From a checkpoint of a small transformer trained on Wikipedia.
Architecture: biases, tied embeddings.
Training: a variant of Muon for these matrices, 10308 steps.
MLP neurons of a small language model. Each row is named by its layer, matrix (up: input weights) and neuron, and shows model dimensions 544-735. Each number is 500 + 25 x the weight over its row's rms, rounded and kept within 0 to 999. Numbers have three digits each.
A block is one neuron, or neurons of one layer that tend to fire together. Before each block is what it responds to, as a language model described it from the Wikipedia text at the highest values.

Distance and area units
L6.up60:475478514473513507503497511517513487521498491475502510564490514483489533487470493517490498411465522480491486498453476428482517560465557460529500466510498512529473491556500530467521503490472484488503496532472522524491486498511494447543538495518486498518496534446474483502499455460493526494456454506520560560486516471471494507498488518480497508475492514491459481489511459507505482523499516479508500519488497476513468514533506508484497471494496451500501500528486512472508483500515500522500499533516516469494498479525516493515449528520495512518561534480492461556441493511500517469

Paragraph and heading openers
L2.up620:480523500504518512493485491528477481521493548495505495507501488498525487508516519479490513532513484496446507519494464500515479527558530462533453488521533495457493455473496523485498502472460495502477492520461539439515444500524478541512504488513537526526507500519505476538506475491484494490501509519476511543538510550517480519495528502496501487497557517496515481514487506488557518496502526514453502448481466472484518482511529529495535480463509486519526543488500524513466515507496508488488486461453494482530488488521525536480502478486472507472510485491507495527476497526472525519
L2.up2229:493506508483458515497489485507503495541538491493517523470539508505533511464529461472497488495508546511495535488503456533462534454518523507482461489562513477453496489485506494495485481456432510499500449512528471484512470509503519480477484501470521475517552507513461460467488526494508518502515515484454489489501531473499488542488470505484514501488478470523503536510490495490523512508525513552475512494518461509456499463461518537496478475478522459505502511529529499501488459449543477441468471490529450448527500508530481569491521513491509546494457508506487525532511522541480486470
L2.up2609:497515521473464518486467478539517459514523513483498478470460504518538544479550506493509562499508488524478525503529450509475492465518500477516489505479479524513501445475476497490520527524497452494502527518459486525512470471503507512510480490511527497530485484472510458463480474498522503441479488483480473475459490497502470510493495514483517492501495475518476530528512494500512497532460435469506466501487492494472473483505473531513483510485495489513499488528519516536469485452542453481524516528497452492513497498553511497447489499522476499488490520504521514502486442526457479521
L2.up3269:536521463520488513506485530460503491529477526491502481481496549504505567478538488534505444513507479514579503519524483504482509536510472538515481488516572515475472512493466495541526488512528463482486491530415511514529522499476472519507452523492518513487539457515494514490469497527501500489523484455526520531488452479512441492518508468517477443512490536454515485512493515493518553499521475480471530494525468463503530527518547531470492486541508482497539564498491521509442525522472504535500489503513496523526497574508495525519543502501462486506453480469491480468500507523520502500

Wikipedia table cells
L2.up943:470481441483466474512570481461549458537472473515528483516438526549547493543503504538480509551461496464495488508506522535491480497470534516476496503487539497487534491531542531500511493505490495512498485524514423488453516507513546521465497476475531476550497489528480498457488499449548521477479507504454523480465503511551493514512459530493539517474524523479491517518507462481505481505503460521512523513493465501457508493497533518488504493507503489501504540484467472509471468496502471525523472518456454438512523482511505499497512470486490537470485499536513483482492518496475496486
L2.up1560:466510553471520480521512487505483492518494502502513454474514487509526496522473512536483528487495458487503502516509541495507503496517534501474536498494492540491479544499497502489505499438528508487485487472494465533500508513499504475538493494491473487498504513460501466512537507508541460514502491514446521537531478495470468475515522525493483453473455487494489497482520491483489499520519504479513487475524489506510515498501500476536500548493513523521492510452524519526471528551533508473452501480509502513499537502536548519502455444526533484495536515486473525482508501468489489524
L2.up3196:532518541474528469500515527511510512534524502504511494485543488555477530474474515495521516485478492477537493537517465535535478528487494517562500471438481486457490506515523528501519477491477486528521476489500458498531518511508495512539544444506482535518521472491518505529467471546491512525484484489539522518481494534456509505447491500524496497545489496509523569479496490531497522483523533458503494505500496507515488472483508487508515489483469483493513513481523513502465538521558485481471506488474506505521487478480468498512477526531531524496486495541511507547496498489524519552
L2.up3822:477475507491539521512506472533480515489475577515496479521462477487499490461519491456461509540451485511522511508523457486446505523452556514492498515500508491525498453495497502500481499503485518501517508527463512475487552492508498528535493506478527501552509510460497525463498497519476479493523506508490467509488512493494454512551481525529460483493473494504489457525554495528515531514485503508508470515446510505528462539487469552497435485470499484481468506490458501473482521476487480480547516470471520509497483532497549454534535546501497523505477488491524514497497482494472516423

Section header and column labels
L5.up1270:519506539473520483455543504514526475497513505489469471522480507545513478485481515497487521481456438477518484554496457517502498452472497493465446490486468497486524499489460491497492505491536502526495509496460519487486458490502474550523498538466511479525465482525487537519507501514519489483487487569494508519470487479546511516508523510486507479473496521504510473541465491484532465488477505494497492455489503471455503520524495503516533500526512482517478526455517508487486449494506540501499463470483489448486499539554547541512484486505532534515474441442500475449496472501530472494
L5.up1898:514515493500471528525508527493472486534484483459488539522492464464512525520520540504527500454518487514493527510516526492500466495496500513505512461493531517518480490479492531502490463522518488471506515513485482490506504504515531521510538538515484529493471511535469508499494479508478446572453488497484529502504552468529474506470518554495511504504494501467568469516548514517512530522499492556520477487505493485528486500515518454515485500485520487521516518535485503500498480477497473504518494517480503468531525530540465511534464500481525501511483486485472509462537524503501448470
L5.up1944:522510518500467477442508461460482472478488495527452480484479461510505536521503515529453514481478493469481474502495472533525434458480533467482527460509488491518505568501470470479480527519453505498532508549450518497520515467503504486456470494489516503528486496550459463464487497476574494476508495486522507461488536502475502495483524471439506488509452496501475483513515485512523510529493507517462512475509493499475490486486496488500466509465502470478495482522499541513445489508497502460463438532493491512510452494537495505491490472505481533501455471427482498482454490489472535537
L5.up3453:524518504484488501495509469514495465510502494517544514470455511461514526556517531516472516457509490481496488507485489558503449512541509520492495525477518494506492490496467517494506533530509465523507487492470502522455471481486525566525494516520495485503472486498517532531569486519529477471505483588499457505516474499516520529455512501531505501483479470493501510519458458508466482564476460517493520531493477497510466557514501528508473540488519500498489474524509533529452501446494478542508500473465476521500436488522518459467435547513503476531505481500439540481498489509480508477

Place names in progress
L5.up133:531516539457466481527530547490540527501491544462485488481526506466526542502504477524532482535514509520522532500493523484524500549477512492506509506507499512497526487520471538509499493524523500482539474484503503474466470513474458508482517550542502566494519494498483474475464437520508518485500459504492507500528505494495489490502529505512527488526472509519497487523483517527502533513520550517469505543499494461474490502468489497513528508529504515580506486496469493495505502499493513474484501487489497496472524490532496518475539543512509454504445512494470508497496546477508517481
L5.up1133:506454501474512485505535515496513446510460504486447511501483481518490524492457486486506524455508461540537480455516521493535491515490500478470507510543521515542487497530522504485492467501555542449520502518448494520456519475491505514498484542486473525510519525519469465484516472495538507511488478567487503493497496480484498516498487531497463490517531459521498508525489494575526508536546510515464518493492495502505449515526479502515507482491468475532531472492477467518544509480476500487479483507468496486453505474516458535495534482474472500486500489492524486529466496528516479478
L5.up1829:523528546504490508512512518560537495521474529466481487491504516486536498486473487519540492493498519578521510452539492509541509518527522485511544497522503504509510510538511542467451499507505522485476477481403507494493452494508481507521493527493468466495506526459458450499509460503484503472466499554514498491512496519466477497527495501509511500504494467518512526521506533521529539536546524500490494469507502480505494484498485513479508502524488494492510504473451504489477500457498504476483486521506504509471509463457477514507507527501502472525469549506496511559499512488485481481
L5.up2453:486538541466528502532472501485497494509539524480535521451470514506554456507503498480502456497519505510483466503518506482494492512456500482505458508458491451539530523479492549510538493544497520501501490486547465510496510501524482523485496529489519528491509495522496470495472499509519525484470440477506530475474501532516496501498515441486534523515472498566554469506431471505533530502471478497498518516496497459486517517485503489516514504536469502471523499493478479506494529516526566484499502464490507494505518499490476551484515526496464518490491507514538477464477537473519474462

English place-name pieces
L6.up2068:489534534471484498459447464450439470511503471485535494457462528472530510492516522445499481471510520537533523513487478497542471533516485449510516481490531520494484510516537482524527561523497497514525510502492484503491483485474454495541445530514514485537515475518449495471456534494435504466491513512479520522476541485473523490507510496512488517508444455521495528556509495526499522561478518490516519500493517502482497526486495499486504497506451539487474489504473525509502471482514544509481482491526516529476454477520533537498493488515468505558501490536488477500510504513480508516

Start of structured labels
L6.up3217:518501524481507500490470489538508482529513480504511517512513519479498544474487532486510490489521529498521493486505486502511509541486501536488521502517518472504494503499510515473518519467487454535515499499465515512497464490513558540517501502483529534490507493528497507521490461465498484546460472522492441484518484515465506501515484520512536468462498486509481458500513465477503517522505497512476520560508530484494502481577521518493510517497531495482484477494508551506482500517534524498468515533503450478519479458493487501475494516481505517510497490498501520509507463461471506515

Proper-name ending pieces
L2.up744:469486528570466476517542472512473494511515529543483514490491539549466518497489567507520517519524534498500532523480524480480497513484434470484516503507484447507510452438542472543491444489500535502520526490501523506457508442498488540509518535504507509501494497492515501489570534518464493502495505496481468553504497522489535519465447486483493484523469461477485493472491499509468505470435497503540498548527480511449499504473452449497500499491499519468480529506517454479475513522551480517498536473519534504496487493496507508504512489464491514510508501474520546521518511481548500503
L2.up1207:478539543468540503519528510495527503524502483527510462483544501491496561517515500468559537527476499518511507500542534477512520505510486452521516528478472527494560487505516526524485516475491482497563475571531528474500540492490536536476438471487528510485565502508510508496504485469489485523508555505550533459526504511481538501491508522527527481469491524442510512522516488496493507543520506522505554501517509486491532513485511462489489518497469469455494538524486554524535518511504469435508521503507520533483519490473515541508478473521484475523492547500477494472478474474487488491
L2.up1455:459488507528516491524424488470494502496512541489477529501500489502524513554481510509508502542459460469473532502459480485511465574553494465501525517506492521526505533540488523503488480477550515505527511494493508474517554521513491540496519522496493484518550509505470527486493560503547550490469567548490519497489526493465483503480471518473490472503502488467468514539514475491525522503502516509464475505526445504502502465512529494503506516462497486506506508484542459463508503465504488517493484506442510485478452480508524489514542508524486487511465530512518527505489511451500523495
L2.up3157:471539515493467507550449480480486509514487499491469522501509544523493483523496524461467508485510550501440514508506487476492513494471498503502530520505475481472488502472506518470556514511489484510528523484491517443506569524517474557466518505505490449464547479490499525473463537476475493501514522553498531531487513496507501534480469486515493507501496502532490526507504484504453481503494492499484478522508480514466518483512499542479510530503435441524499527448504482469499511473503502493454530475452553525484499524556481500517541506509513483524507510471505508502486493444491479497

Stats table header columns
L5.up14:527493541497516516521521447494476494529523534503515513466506503491535494478484501514540499494507484479544488480491505496456494491487494502479498520469483496528502464524544517524516493549469479481464463496484509524570455494493531518498469496526490488523512500520497500445527494504502502508555522533500510518475490446501492497453494511483511514490513535527532485498489493463523494510545427529495521528498474473510515517496520500507495539475466507500505502481494522512520477496514492474471472463515516498525520518547487537511556509549513453486495470528488519487507505514488507507
L5.up1391:520532529549524569494523485483525452486483510525484502483490485515538444496454509525476483507451565447479505494517480539536497480457490508511535499498470510500541502501487456512524536547435458480511494535461476482519502532523503510518511498494478528472471486525508469457473488535517518501556499466499511461483487447526465531466533516508481491505494506507499497506530531519549478505483491493465491466507501493462515462508502511525494536520482475518482497487462477493508486517482506508480507478497507516472499478523500486478505506501503511490510544545511487507513521466486515505
L5.up1551:470518495525525517492448506485567521501507548518490511540504473512567487475497477536465498481497485504494522468474479505510510491465478538499503487478512491526492536503494429498505549491453490452511490498496500480488495538486525464538517515493574536491539538516496479524480527469495512512541510455505549528481498468482534518487502513504476467520509501470510481521448501462475521489500460472449476537508539490502494519548524497526503476544503519507478532487502500472482508503471524520469491518497528515456503555507522507486521505495490505468488438502479528479492488494487485485
L5.up2840:473484541474524475481505464526480538511476508472480478510481520500502503512514525514517507520518470530497515522504518521492500499511487515493501458514457528506536492423492441497526474462491533498512505501526478477494516462517517504547531519522451517524464545494485456471523494529493495524514513506501525470514475474478451500525500483511466499478522493476467513513483475425494424490492492445476499469486482524466471502498503514524512505509504448518484461519476503475526506487469521537434530534538439517449487546508516513476470488542496514489495525491504495455517486476492521493